config.yaml
hidden_size: 384
hidden_act: "swiglu"
norm: "rmsnorm"
qk_norm: false
parallel_block: false
init_std_o: 0.0
learning_rate: 0.000491
lr_head: 0.00483
warmup_steps: 499
decay_fraction: 1.0
train_tokens: 909700000
MLP neurons of a small language model. Each row is named by its layer, matrix (gate and up: input weights; down: output weights) and neuron, and shows model dimensions 144-271. Each number is 128 + 32 x the weight over its row's rms, rounded and kept within 0 to 255. Numbers have three digits each. A neuron's up and down rows have the sign that makes its largest values positive.
Before each neuron's rows, "fires after" lists the tokens most often just before its 100 highest values on Wikipedia text that the model never trained on.

fires after: " C", " ac", " D", " c", "c", " d"
L4.gate610:135125137139153122136104141129150174087129171134139113138147113108102098147123079180099154091152110094154155139145101112151144191121110153141140172110133162075147119109203111177107114135111140120167118166163150098143164136107117142152121129084199095111102147173186088101098136144115110147132157102116095134168188135061136118076149101078103161101118144120156112104185162143133125169062
L4.up610:177167092157142130156109173085117132130117111146108109160138091175180142150152050187132179162087138148136148132133175105180133136157085149120185130166170187159124129182162085108123155116189089083130077182205166123115088096150139110102124167137138098133122105153180129093191159129103078121152166168120120099139194055092121149089164160117101143091080082088150094140149151106107118164070
L4.down610:145122081145147113153126177115124185077105148103071127084152089154125123124181164137171153155097156202139110151159122106153075155158162190107106124118163129197090114155116125111154088126138125104086094137170107138166119158092198111092174128116100133112138135100130095124121158137137080120124116142081170095058129078130076140120190159201143149105142139079078135140082178117155115124138

fires after: "20", " D", " T", " H", " S", " C"
L12.gate262:137050133063116134132170167103145155179130094093119166122149089145127113082129152153167113143226113142138159113114121116118144147099168152132089191151130064160122156151156154143090139125089055101115150158128168119173156058161152133135126092132118171098096132120100111139183190142162113113087108160158113177141112104114146105125121158167090145096097166140083134137185150097110141133081
L12.up262:132142134207143131064177124120115146155057167121113115130063134119113108123110136138170141166100159132118087157111110156144049076148091129174182097057144151166206099181177147185154138148102125163120108148104097132141197129108125138104127106132180154150142108138124154131108136095110138179128086083107149129119109163152178189061103142143052100137094177118131127082183117135111125161091
L12.down262:171145177144161115136096100162145082080120121082114176136188076130153127087121127104094101133114096110213152065130124094114137144078121087113118081103113111136079159131133143117159151085126184124178156115130131152096154177159131111173085143118095145114152129133171167141121123110108112100104117170141123085077151167124115117135141148123190113115129086158131166125176130058163113136106

fires after: "\n", ".", " D"
L12.gate721:134123119122136154150134154101158117070099119056130139134154126148176138146174161105041182124154136131144185103131128171143096172078148129120132071113164146151173125147096140082123154099173102147183124136182115106100139170093173084115189167145157095055092120127120053125094067150058114073132120141120154093163140056129092090109132107140171137101102139128104084152143068110130135194103
L12.up721:152177122151174125103156122106159104099068101146113162139059046099164126122107146103112113111131138073103087160120111119100117145105153107127149142087142088117062115122137114169098092141187146161122113133190140089104106144187097077121117088161144158109105081105103172138082151153117181119144143162132117161124142166128082156149114111085123168127130160130120122093148145126164157136069
L12.down721:167136105112137156084110150150140098164158131180135158091152166134141122197134136156092110152108125139140125149184142092146157078132115110131106196083096099129131161112126162081128126119177069144123133186117098117111081036104120141095111108114092099148157138158102067112126117149119150110126140116119090108080135149087141094156205123087090106147126179148136173115139119158186072109120

fires after: "-", " S", " \""
L6.gate718:146114120161166149162112090094069092077160108127185100127161145099207155094146113180109182136147065104155130118156147220136126156100111094131136102090115101105076107141171118123193128112162172123095092148095111074139136090159135134199117130097132165112125140093091152083095097117117174090177153116134156101170139137156116102131139069098102215128158147175152159136146137100122133123104
L6.up718:156141058115163121079174177120157179138168136118106160173143120105153094207123189072109074154148106142115109156135083125165144080122164134137145119131137155121203107129096161131148092153195178140142058109167128132153131125067196104141132115172128133145142125102143072135113115099092127148106151167088180136155158107077144107138132090106141123159121164096064173120178129132097140183094
L6.down718:168108076099092166176108067150152057030175104141120116101090105118218128061039131170151086115144161072190143124137193122102123148138080105130113116147116159068128083180148124153164127118147130121097115124108122099149135102157085138140119127139063164113091103136095152112088091146107165092137128152113152145145109203133113135079139154101090150144126174188123141096185142108120119123135

fires after: "–", " R", " U", " app", " rem", "rom"
L8.gate456:068095121185118127134109154122113143121141155130145071149175155141171145119118090147084052140217147125152124134139105095111135146107155143134107133084115127067154120134147219105113110072154148124121147158169112110160146117109088076149122132139139090147124081147131103147120128124066190118113150129151136123184084164144140124119083127165106102123124138169213117034116139151171078154157
L8.up456:187100145150107096097110118154142121142160189141173186107117104144131093100126117149188102088140143129135121112098130165136101182146142102108149096146122127144165133090103129168123105130121176162120176170077121081102077129153142064137087158149150145116166109153112118115118106095197136165147156153121155120099142212142165127069141168056134086144122118130141136181156139114129091113128
L8.down456:095157110155126154155125142156113147099137119109100108122128110093129167131064152097107187115144183118143171123192158142122101103162084104164107114138149117150078144187054077172140166106036124082150146072117099132146085103109138159119184115138155123145076102112086090120089109145158110127141145084122079130176146129132078111146155100130126141088145117169147167129085118127133101149113

fires after: " C", " c", "oun", " comp", " pro", " Soc"
L3.gate471:125123102135144107059115149092109112130131139111055122097225148114114123134130072117104149108084109152154155165154136134100137132171151104182130170188129109073102095099166171068066100146146155130176113109114124100087161120078106161155138083118110075170101124173104089148095079167154131123145090129130128148176118142121112152148122123145170173115128184148157118107163171107126075171156
L3.up471:074095178088125178132045118128090056175158112091107122099160135162140120132124141139085125073141102084169124115072127124092130113145162118168138181157120168068110141090074113076177145119126131133121155138138122099174127119143088157166078181178059131166116112120179130112061091087169153119143139050084083120165171146140129209142122174141128120129043145096133167149113119058101093144143
L3.down471:102141150124127120142091116227075210053085190125180110115116117221171105139126162148136145171156093129107113083162076117142145134124112182043102088106130172178164093121119085172164147134175143083056106156160078093104063097092118076125132111146101168094146087072164140133149096141085127131109162124123161139110144102149134143118099148132152152070171162093131137129132116080100106133149

fires after: " W", " def", " w", " act", "w", " ("
L3.gate376:115122152172074184197077101161114122093145133117134173132126105112161158078160098197046137156135149091103141122128122124117104155123143115169128183089075111093160213090139152142087145176093139113105133126087089054079129105171118057163165140108136130107196165131126160110111145144175135111075139059121167169109134110109103113094137152126149132152121074080084118117078080104159153069216
L3.up376:185105094134164127118117158205105153029112134106146143140104100219168215128087148134172147103171121122188168123098143131100137154111100121060143106127124150099144099108176145192102127169142176085091129141182102086100174144105132124147169107136168117201120159185111099079134178121080167124164055164132171192136178110194170128084117121156137119138156172147162096172136095130151128087150
L3.down376:141136113077147076080171138077120093129133113129126079152143148121139063161094141057172119104134140166095093099159139129143109138130152149157121104121161124116088058120086100111172135068158150171188116086139148179187119178083135163130136135114175100126118056119123148131143102156079091098132135109145107066102104111105113141179149104140113126107152109173122153109108165190104069151094

fires after: " C", " p", " P", " B", " T", " A"
L4.gate397:140185130085120161146081087129117109153169126093114172134171132103128114119169137124156101160149134154158148183149139127167118103116062082158158082121108101103139116119109149118135169101167161138124032203110139094184132121121171080141065114139111102123129105119169135148059123125096141065103096163128117144108098114170104142168092145158100175104151082132103129144100113119112100156114
L4.up397:077134139160112094119111164138075109112128146150113155141122109160175167141164098191112069102088151110130152104069125090165163217133121130132189094130133130075086166095112086100116129103159173119203161150092115114151137193143148091074128149106095107135142127134131163157129160080084141139099142205093160157115155155150101094074093118096131104129069056136132170081150098126139097165158
L4.down397:078138105155153100145104165181117134123131125105144096111126161149121137138149110165078186143103132164126142116094111085134112124119174155062080121124137178169110140117153180113136119121136101170108150136121149175087141073159171161099152116132149106142129131113088168113192184179148185121214174129138159157162094118144167147145161093168091115167150137117171116154100172148146133082104

fires after: "A", " S", "S", " A"
L3.gate255:079106127070135112138097080124083118175143094155141150114112114106095115125127109100074164152062117122173134092101131111037113144142148187151137168132106150067125086161085108130127108103135139175136180143118181111147160120134132082055161098146120123175131147098122161097132200154067164110115153124163097103123113133168056181130128119131155109049166050098136111063178105134132158133104
L3.up255:097091202121141122114158131118118094122170144167102186128157084104185129092153130115184149109101156146145153089091084169083158125116089134074151150114107061119158147151149130118131108081174091094110150087167177087160114198098145085084116127136087113141110137141119093139154148102085088087121145143107146093116167153142141122151103116125175113131134138061120170091107114112127107110119
L3.down255:129126141151118170134143142173144185132146130103121128086153143141167117004102131145151126106079124185111120089159088168123162125135109145112142158097142079174180149107166139126099126084115147131126114129108157044143147151189086163164074106162116165075124117150156115139147108097138140181142139149076231137118201162130132085158105122139127133148152183084077158130117090101128136109087

fires after: " R", " M", " m", " G", " ("
L5.gate568:138130104100142079141086163113103154132146124099157066126144140084166161117135069131117116124103133106158152146095131178154132158148080159145132111082100193191114059128163140131199117122130142138188063168105133160120173170115110109112103131091106070145146112099082084100143071137141170131119133143090120163098094140073120085162126108084193119107108140144147173153141085087105148140128
L5.up568:116112086080160189128131079126032097165053137141168149180179110205172099076075137121122121157155141133156099124123115093094145117176090152094144130172098126126156136131148114179126132105164074172139146094151104113141116124173085100143120133120151145147144142150137095166142123157141162115118167084086174083113163123153157150120139111093191096146148158174106140131085176123168136100118
L5.down568:100102201155133154159202132108169163103195107100058039119137131097112127146190128179119126118083139121106169141125095166162162096087141179189122119112126150119091072134129187103158137130098167087155100148123088123124114097085145062157092158115090085110099083129082091125142125126186104156084117117107127107057086116089130146133134191118150149133127104150153152122125097144130117166116

fires after: " the", " At", " St", "A", " A"
L8.gate160:157073181096121111171127100131140153141127130148162145130105129171107139126161166124142204101136157135149097169057145123107125104068157162091140107168110150127106104165141127128129148038119140145140137160172116087065078125140105107138062113141096148140113066098120074143099138097112147106086119126157120161120112121089063101092139125048099144103110107098130137149112101132149163057148
L8.up160:042120119135088112165095153072126162120205120103106107176152109146106155148105153113164124142129098127100200147097152145166132151195121165137148093155092108094093132143150114109135051103087128104126132094195117162158147119121095097126112096151122101155127119174173155217101140108140184194148087145086132128124178135159144149112127148076154137113147094084127179120130069136128130109128
L8.down160:166111094101139162147166142149164130147158161132175144099105181149185189118118083120090124105176165141108107115174112159120164053064165124101109143106164162131126126135162149131161180091120141097108112115115164114082105122137182133138159121144142124103142070107079122077167149157110137137066135131126157100077149099083121121141138059101124135103121127129136108072145177108100174140107

fires after: "ai", "ag", "b", "ol", "anc", "ir"
L4.gate663:144171183080071064118133129090160091097214149155121130115130088045142149123162117086116125198075191152174128152143203135176104146109128081156156140105082153126152126079134206107143118066146095145091100214130117133134156096072160163144173136109141154109170076104158118128109163134159123106133159112127135101114160181128098104142150146083130146133057101110103139097156176140173116149061
L4.up663:136196125095110138140171105106146120108183123101165147066123104083116204116153132119107150176110178145138149115128132128155140146106125071097158128097106095120161110114102123067156122092106175144096094139134124131123145148089114079126167137153128125130125120166133151112106145117150119128150125112106023109099183121178193126141109237128112111108062098139117095147141198161145132133083
L4.down663:121087070156139195148089136122074170172068147146181095142147183153099148143064116161100126075114078113080164093122095091055141142122090125136134131166157119123132117165122107135097121157118168098162178077125154136121100141104094075057084089183098081111099130159100167107080113119095136116146098081109093107148126048160120130131144129184130176124222088154124107128114092062160111120154

fires after: " S", " s", "S", "-", " G", " N"
L7.gate163:161110156090136061117110090121197102130112170123150118101143132147105096115141112128142094098132120168117162142127082140127162137162142178106155129147096162112087148149115149148146131127107124112173085114196075134141120098119147093126135080124156134129149107041153104121103060121097149133144145115106112107150116127091122150120157181118147170130145096087110149122119131060096087117143
L7.up163:140077160153139129119173121142138098154150143123103137113077150116127140075153130114109085138128109148105133153119082167116125101130103154113169131118164160097113109112117074125140163101129153142167122096131142118164196129190124108167079121117126054153174098073084112105177166117158115176149118197128213086138164075118151154135178130187130126131182117094079173126109125135111168095146
L7.down163:088158096146151135095137145152135140120121126143152112131053131108108159112091095112123187197140066063099125104130126131187072131118129110147128162090122143149091160122187103115091093041158106107104135113134102142096115155131132143094115126162159133190145119133123091138115170089115094084060143157122106106127138108156075099160111106136185135136147143128135129124145154163108215138096

fires after: " |", "-", "er", " b", " "
L9.gate219:091138077152156126152126156101152144049191163177178079105110114093150183131093130141146126160138082178129141109107088141173099207096200109066147140153134122139135138193121125110127115101125169121110122079185147094024129118162145150131122116134125124115115077087187200113093137131129108121111163103118140153131111115122138048129107064115138182129151124141139122122165121100100175123053
L9.up219:198155174147179131127163187132133118114132125145139097033067108116096140144124155102146162107114050139145146130080103140121162125145113109139165124117147202160136138125166132117131147150171154071146152074106150172113095081079155154143173127166102040123121143103163141090129091116114101138108147122137137124128075064101102132119148116093184132176099081129055099164152117123089121088103
L9.down219:141114096090127153109071130132160097160080102120165158102140166090120149091174075173134124116177171158105140122101104078177129114124070125155119114150122183149173100155164138131139166176082120132104170119066100108121137069103127109166109163081146117142139137110083148141126155134129165122157111155193128052083154119130083159103191114117135124129110139162153147123041141166130151115085

fires after: " T", " M", " K", "'", " m", " t"
L5.gate378:151120123116155166118101093118161118123167209118136065113112134144138109169130145141106079111092133084166181165126087116153117122102097130146075153097159158134153104170100166175192133095127163168156149146120081091147187077164143172138120065154126094144104105104128081132099096080108176104124160102062133144118073128115113130113151112103120132034118170116079080093134161100103087139091
L5.up378:174125102141157224096159161135175134109192142143149161179107134165113145160123138141116111150155157140177156122144140169163153100085139134126066111171160110162115109145194160145141157096109135153161146188108067168152122110140183162143098095172160127125099140072084098111110154026141123149139130128128197125122126064119141089119140097130102128117081142123127154102137162167077090077125
L5.down378:130119091168124183071124132117105186130114124141128205107107150129141143122173142115145097115134143192172146088179134141124167047159147140133122128146119138133096153111138148126140166122084158091099069127079118120120080160071116132137108133099133149123173136118118102082137098115094098123099122140158137150150155120112167134130136152137127131186088134137147123156161146156138133063124

fires after: " M", " T", " F", " o", " O", " f"
L5.gate676:141157170158103107092083155165123079134125135135148118120181099126167162151155136127159111204135125077145151173098116119153161097143132114092151133136149161126125102149125160148144160153140093164170186141141121122091099098157094126182120117176106122129154148166102117100091129149154161151115129149132116110132123178103105132158112148084175101141122095216054098109118171072113100104164
L5.up676:078148140165121141059078129121126099137115191103179126151116117096131191170122148096152098116158150101225164125146120089147133137107136089179170131182175128139177155148151094143131130178143128120153157045178129161148123147106119083152117139186151066181124135123130149141117115097146134146156121107148101087090110163147143172150138217102167071125077097155058114116093191115113099119182
L5.down676:142117141104131143121161088159147182116107097126151165060053127154112154164168125106098157040128154165140123040128132103104168175070093148119124131120149091179126145139158109080078132155082139133162077116150097112139125170081136100161120195108152142152122123145172182150151143204118128090106141135160098159103069162151192135126081117105099107103155173124164096104152132174108108171116

fires after: " c", " p", "ran", " dep", " ar", " dec"
L4.gate396:139068176072091059116155135043059163116116165177105088161137140129168159119139142080115158152140175106142083108127166087128072111132112159162151190196176100146152132122164143145120105192159046113161153135157082105117100070066054077132146135110066140136076141154196122148145146155116151156196144092139087103149147123107117154091138128135111134141149120177151149119120160078126115141141
L4.up396:124153222141135141126092126105170136192103126151107108086200195140083168087080082111145141172153176114135133106126141127089061100192100128169102143191142108145154138097120155170108098128177015086085079114139083152129191112139124173140104141083121072166158149146117098107162097135077159143162188139144088105188080137146064151117133156115132109085108139090098108096139170099126115177132
L4.down396:135112072112139039094137134199140111121083070147166128141154155146092104110097139123154112137122111126147175155138068118141126117076127143107140188068063113154130094156134120123111153122161154120138086096105129139105157154121082121171078129141169148092121139057148151163125121157122116065129084046127171147118112135109092076173125076124202045165131096111142159114124095162122149099085

fires after: " M", " D", "F", "M", " m", " Dep"
L3.gate595:143090115122148108115090163113125143104158140069150115136102126085092102142074133123091176175130127165092145094063124186135169120146087150135126160087120120098142100127127148133187176091135160129149112144147112083112141111104134095101130106169150089117175094141110169100183121157165123121135167133057105116157118148095150097106113156131179060099176129159097151124137142163129109115143
L3.up595:083208160107164102158114077152114105065121149092144186141112116131164144171118111148157165094156113166185158109121091104186179145141124093126168172165111134163171142170093115196112129119094123148180107114073165073137150090123106115135111142134205155137129147079133175161100190118091124154149117144160171114081110139123182174176126113160140102158126119109130095101124154123168132124017
L3.down595:209110122099149156171067151141120137084112137117124126094065111095041094107154105133099159125132128104157138085119131091181187104101117136130168157123104120117045192205051157202081127100186118094113148134121147087105168143133084132165116116165135136139056088115168096135098148149172121089160103186107170066156103156099117189084105145135184067171123149163134133088126133121121124156114

fires after: ".", " E", " Z", " ."
L9.gate229:132191073159176197105153147144195104130131171154108172107106122133101091131120100169114140097141155127131141144102106146114098162050148101134189119111105141116154097155139117088159131080164184112157115102086111129100132162182148089146082147172150154139177165128170140106077067134108095084074154127137156110179122168144098147156106123123148096100183143106168134082166145074112140166128
L9.up229:155124179102217128090118150142102133139098088074121138111084093117114131150075120104120173164116100093167164159092088103164102070146114129137150138125084170143105135138143109229145100156099129102075168161113129171159161135150112095112086143139189129157144142183159105077081160124138153140097144163093133074122109120113127159140063143130180152137130118104164131107142136071098168167119
L9.down229:123164169179087144184162122089146156116126111148159147149127137138169139198107169149154084138139096132101102118067130111214160091135084092078119188115157131125109150077209180091118151144167161104112114061069104180114098081123180098135118104118163117108135093129110113171103092104099107172069120173154101149105130073102133137077087141143127186108124137109149113209147074122111138145065

fires after: " A", " Party", "A", " an", " An", " on"
L8.gate372:130106112088112175136156118115161165117150067152120170156092139160080097183137112126089105148119148116168118123132150158095137129152099167125136175147125090092095097139144151135142103100104070188151168132071096149136138122119136125158104143082124154147148090099102173134146105132140078130140114094133098125134113092108151129148128153131108093162198064095119151131152121116148201103144
L8.up372:108163166096122105111119141055097118125126137118141157086117083115085179125092123073090084075078110149116107113097089157146132119106099016120112097142136111135162106094082131108114165168165139110061143108167141131129152135170139132097092107145129093114144202149084118132161158106159171085143133168163113103119113135112101163064119116141132152168089114128109170131079107127136129161123
L8.down372:140121106166140130124147171125163095157163126154109068123158156159135115062170099155134178131145151160163101117084133128101118147151122151160126086132066141116115129178154179097105116108156142150182151107116146142104106074149125166138083155094182165142135094179132124116154121108092127150116076055109124141135146104132156091150228157112152129132160144069157115107078127062068128126092

fires after: " A", "A", " a", " Th", " the"
L8.gate699:083076118135136138146129097122082120131131188148149147159146157119083118159082139148132146124056146176154097121131127087115128120174155154129184118091138173134101125070079158129117073154099103150139101112163124128133127153118080073132111109099054130153082165186122121076132162150135148054087184169087153098143110161124099075132101131108069142175127095043137147176136097133137120125067
L8.up699:084094149117130074118098165139065070185158057154111123127147071152110138136132065102110140080111123149171071147079139049140168081097098167149163096142164069131106127131103110157078162151158104185102150110105151132089132156150110106186126151129090107142131140116112187136131126117070152115123100172166163121115126136206137171229116117157097152108091088125124136139103174146120079058105
L8.down699:114092092141123104156111108146167163049175144096078172091127099093162140191109158169133141178135171086103091173169094169070149129125183145120094120100061131147123138140118117172180110093123136125124084140148145150166110101153161129155160090116083141113080146114146088118145091126187107160112097130158198123152122068074128149086154118144100074097074138086091071080163106172147084171089

fires after: " C", "c", "r", " inc", " c", "C"
L4.gate510:120089117141130142175078154125157133168104098129109109076178161139129111066060084146140144134058102094111179165095102121144115121173141163156168187175108151108066117051103119089120106154127122143146100151137130143102121159111149120124074121144106127103176120111138058173149084183149089100108192116107089123125171141133105158115104087119120088091068096155169105179117123098129063128124
L4.up510:128089071119121181162069144134088103103120137085144167095203137143114083090124096116135152129137137102147159134132149144145118080125114099113136143174125168104150146074173088139139130179102102120059070165132092083083107122166105106105094146167133132134112112177137139116145143114130125169089143138113156164112116080136100223118098149127075095098096120108156124176096088127127092140083
L4.down510:121171093082145174062134106170124135091172202077141195105105076129132137142177118104121135175138128123133129092071096154155172079122074086091119191124127154187172156138193138143130113163138124112140131117144123102080099111131165112105133217150143104132070129163126208101103145091118143113104129098155101171120110046144085141153152162115133143111123078095138124127081101124120152135086

fires after: " R", " E", " L", " 1", "E", "R"
L7.gate488:138157091110130114129125044152103142162086125151141089164101146101173079123107140165062098119146093130129129109103126109122075090126190164168164174190119104152173135123157121109101124125164080145118141123113105157056104147122021051127090106129104097169181162086128143148139142084139012142097126176161128157103153115174110096078113053102127095105101124166170172129144184140099115118118
L7.up488:167096099167148133165133166169079184153100094128146155124122124111109092167135128144085155170138098101092088187154094116114230171103147074075122135126189152118046132131132185109166108127122140135063157156135136163113179097104172147064111163121135145117175130089122129118092169155071157130133146162095087109127133150155125104113148149131149091118153124154105165173105164106120106217090
L7.down488:125110161144124144097109145056139103108147225103088168152093089105141146141155182091131104143153123165090084145140120177194068142114160092148152129153151124124068166141081109118138136152130170132135120155155149107159144167111142115099149089092132059145058089162113107145092171138106158153145186087111121121133145176168117096048095096102094095084120091112052148084098106142199162124126

fires after: " M", " T", " m", " Cast", "M"
L4.gate755:090055152168091110115175099163102135094158155109155134138142106143125137180156149121158148064159125175164165137136094115148088172171132073107108169122066118065157165109114131107141119039114123161135137101091076060095085145132100099137098191184073112105168162112133119091070144129108167172092155149108102177146082144150089092122138118151105170114176075097096148143149123143152124076158
L4.up755:155151163117147140088136112103149172153189132125183091153099134118109120067106121118133123159173144118092097110085109120170103104124129115181130099152144141211128150146169130150114159056188053160115105194144111138143113114160151140114145116160144147119073099153113146121102137085120096128122120142130154127089120134150082126191147129151127119105147128075137099121109170103111101171109
L4.down755:157146115151125169167093165184165102119143042127038056111136154178075084137103125148134108119217120134145128111189112146088078067103130140039104145174151152137090090066131133105139099120086111087122120116105148110146147189111081125161139102069089078157164113097139052162152137133095167158127117145126165119109116080170093112105108189124141129143099102120186132201149152167132153100151

fires after: "-", " f", " H", " h", " w", " S"
L7.gate582:149136114072160159149086144078131119200127106173076145144122096104113060182113080098139154119110195106124206181134151155095119144101156129111140158134118146132161132148150130109141121103116148159095084088147199143148093164112129104172099161132081104127143134115115136122113139111110097125154093161137094125150080120090159202150093098106074085109093181118124140131126075081086128153166
L7.up582:174116103196170159090159164090099141166118122132117160141053157111124105180120155119144141122093156081138157099198141190146083091105123115103163063099178181158149152106103145164153176121118166126124148065122103094123089101159171185146164095159103107151100166119169178056146121108130091117152111208129151139138158129086155146130086110112137094153144131099073154162126117088090110105170
L7.down582:076086137150105119097124107173132105080134151104124161112085183141135161105101124148115129135154163114108101125130112122098140164132128151185161067083089147118127101128119170138132153109177153087183147142058116102135118179110168077093125125101102142131192088155138110092122154101151152125113160099156152097094086162122137114105138079135155172108161104163127151093177144136125152071098

fires after: " N", " v", " V", " n", " J", " D"
L4.gate67:157123153112076116167149148101152182132128180127144115098084094080172073137124127150096091138120150101112116162129149120073058143161171117177141097142158141170125120138142098186135132130149166160146132136129125160167146134098070187169137153159192176135130108059180069086119118152100101075128159129065142155131171170107117067131155147070198120056096105143136155109166130102131135146124
L4.up67:149112126212125148114119156102112170094086130126150107146088123154123125146140188150127138091129104099152181140115066181065168152122106127100116124118123150144149177099097133135101143103086139170086189121145100097086162061172145130116111117176184084151089136098142137175115149088137156112117151142104117162102117152143137175187104112137129149092168152175114089140070187102108087182141
L4.down67:116096149077141105108110161115138088085177139150068138144049133081135091103073160082120130173117163173176158140121147167144134081108106166126071119196114127090127132077139084177160098114183059140104122114153129121115137089164138124130078090116176135099123184091100122123169106164180156201117115107120189135152112135170117159118152154097120125146121155146101164113152138160155114201110

fires after: " F", " f", " B", "ad", "F"
L3.gate400:114113111132103079092158096111130122092118068138168151153193076104112092136129122139115093163102162126111164082100170092085124131068127136135190171130159128101153067113139126106118107151135101126128059210135144142068116080075107150171150104132155173130164105158151111155149157177120136197077112163073119157174109104085124153156131094104131068126106134091113129185133114143132112146124
L3.up400:119176117139178104061096107163119092120166135191081136126115131134061164122114139114181057101094195130142135113092147049140120123159128146189133138106111097095104120117048119087134101146050124087107140137185169081127102153143147182176162120127111122082140133151124197178070135128107167087133150157104096146160120156130112109146142163190123135163080107157140156158108125117130169134108
L3.down400:132111133122143131115139091108104134125134204123071090143118096124128069158094105151113145176176158092172166141136098094101134134168134125154135166139147131126052105163136168149124196175126144132089147149102110108080137166198132120129139156093119153095080151065091167154075132170132112136162095082159128171083068042148130178128074143152140142169177099109093087089121127152112109175115

fires after: " p", "p", " pr", "ip", " inc", " P"
L5.gate1:133110103132141115175151088147125065147169119086094110124193124112212173142100079158114108096156165177132144152188184148135111103149205161183101161179112092120119133170080204116136146100141129150125134151156132118134111146176157136152145149142133096118126173100149130163153102188103124062078171160091137166118146181096111178082137057078122145065116091103129099153120184182102119143089
L5.up1:116120100133156074104144125178157110087112100127134134193182136167167167109105166129099123130093104176167108128197197165163083077158097162065100148143105113115091179164102175120154148133117151143116084132085116081123105185137139148149109145119080071128086117169132137126085172099068126162083083183117128092135100180175138149094151067124094112142104090134167148176092145181115092126123
L5.down1:109164125119146143040178179119083129072102190106186109143069145136037091098190205088074158168119121079100176046090107143179167158147053152140100069098136132128090115127167091154095167152150147125140130088110137104087118136119148126106117074130121120150106087146079128041109140132126074160161081113126111114110082067174131116174104193160112102182157149109104124103117120121122091149153

fires after: "ai", " b", " d", "b", "v", " B"
L3.gate622:146141097184121105126139122167138128123112127186116123158180167134178176120127149134111074172137142174119155130128167122164146140098144099181125137169108120157132096151133156097135128127150108183149097188124173141116081079102166054112144116123082151125103133175189174151181096105112125108080180102072070197110164169139083092051095099073194145119095094149132144132124166106111138128158
L3.up622:218169104191154095177125125108125104070163146094133104160093130128150158157116157101133169063147094069119143124160104187156121114105165169132148140125119078199153102118211120137126105137108098121146141080107104132119128095117097102068127132179097117156156139123089168137136137105205114105149091113122082165152116119153207165140116161144125106135151119098157088074141177110130075178155
L3.down622:138180103141160170109110147126088109167146122089159112161142091178115106142075120120172123013119123069128151139169096137145104166156124168080145157084148119073094169117169078180129106148113148150079143136114118195149120121141144189137134153156108087101143166149079089166092172134110154128167146121119071110145130062136129177140113137151133182111128155123125151096119106123150116117145

fires after: " U", " O", " T", " A", " C", " M"
L4.gate183:124107115117136118101104124130066035137156115143123160107118124101137161119146065069081117072088101172170112153116118153141122095209090061156177148158183127121071164146117107122145053127144163133121112080209202168097109135108151063166094138066147089098159098138058139117162145126129140100141131141137101138102080154129167096099148157090120168156140137110151126112128092150194178129128
L4.up183:084113142040042164135107088119128148107079118127159175148114152106131076116182099133151071191108141188145089180105140102102143188110142126147129150098092126140070083138094099116088130111096121145128179168165070140147094133157053178178115125127099133085083146112114098117142182107141071108061169177175116145109100138123108114100122136078133121147105087165143104142131158098187130154161
L4.down183:183155102152169121177117195190074123164157076112106137098153086190110144130095119119077120110132098152141178119148106157172113125225125090082163143170199113162105204176179151147146116106161166124114119089195176120132155139096178128128128136106134102169186122132126160138135134139115144139221092104125123154179107092114119140106100148137136169184181149052127151159169118123154165138093

fires after: " T", " M", " N", " A"
L5.gate142:111139159112083131148126111127091174158063115166175121100170156115115070120118094139095059151138135110104116111099124180105131108187115084134151162100135118134105148152133116157132122129132099143193148116168127105153103115180106178156104067132163139102145107122167110158151167147156103032152099103105119122079112141128065117162116139144103085070144076189130092102085138163093103111147
L5.up142:116160109162095110105098183128123123110140115127105156088165135182156130178116148169150030167088120165126145181112134080069184180164095089111133174181174166134164118089109196179142107087149148156137151202121126169149124112148127131139153118115103055148119169126078127065107166110158102080143163117096087172083116137136101162137158155064175123065096159162133108139137179120129092105135
L5.down142:094105130127191135159097086122135146184029088136165099075133135114139150079114094095065059153095122121136157069113097176117161115139138068155143166071110117123056111146124164126176147151150086119215146130143175118089144169151132165167117091159146085128165108073124130156160180199116098122133113139191131154151069119113148141159187154168168102150176162104140145134118161078117111165157

fires after: " E", " F", " 1", " B", "N", " one"
L8.gate11:155112026059103146137121112153093114092163120117132140151166153101127085173136127118073124151104156133145121125112161117089160091110104112148144157062174112118155115144070165150126133182208175199155102119102086140073165137157085101169170122084117160142095125090162090114148098168103124112109102134157146143121200107183095126145146119128088102130127179190115098178136123155182102078168
L8.up11:090147116151187142160063152112121128120160162152143173149168131105112143094116119097137144114120101158101081143141109121150170156064141179137127129165142131122116106185075106115106136160107154058100150140120165102152097173165149166161118137109074089113122146113123157085154154145136109135171127161153121155155105181131135116155110103143162124128158181156190204099089099150094194174100
L8.down11:128146152132125107121113144138069104145107120099103079123053120150162171141139083114103110096110148131130098137210112193125115156166142106058155164145111107178125112069163174116110117096073091158076175105124104122075175119138093117095103120151120111148118142156171161170096138126084100146092118114108218107125117099120097134086167094132154072095103075066085129132130172124151184149136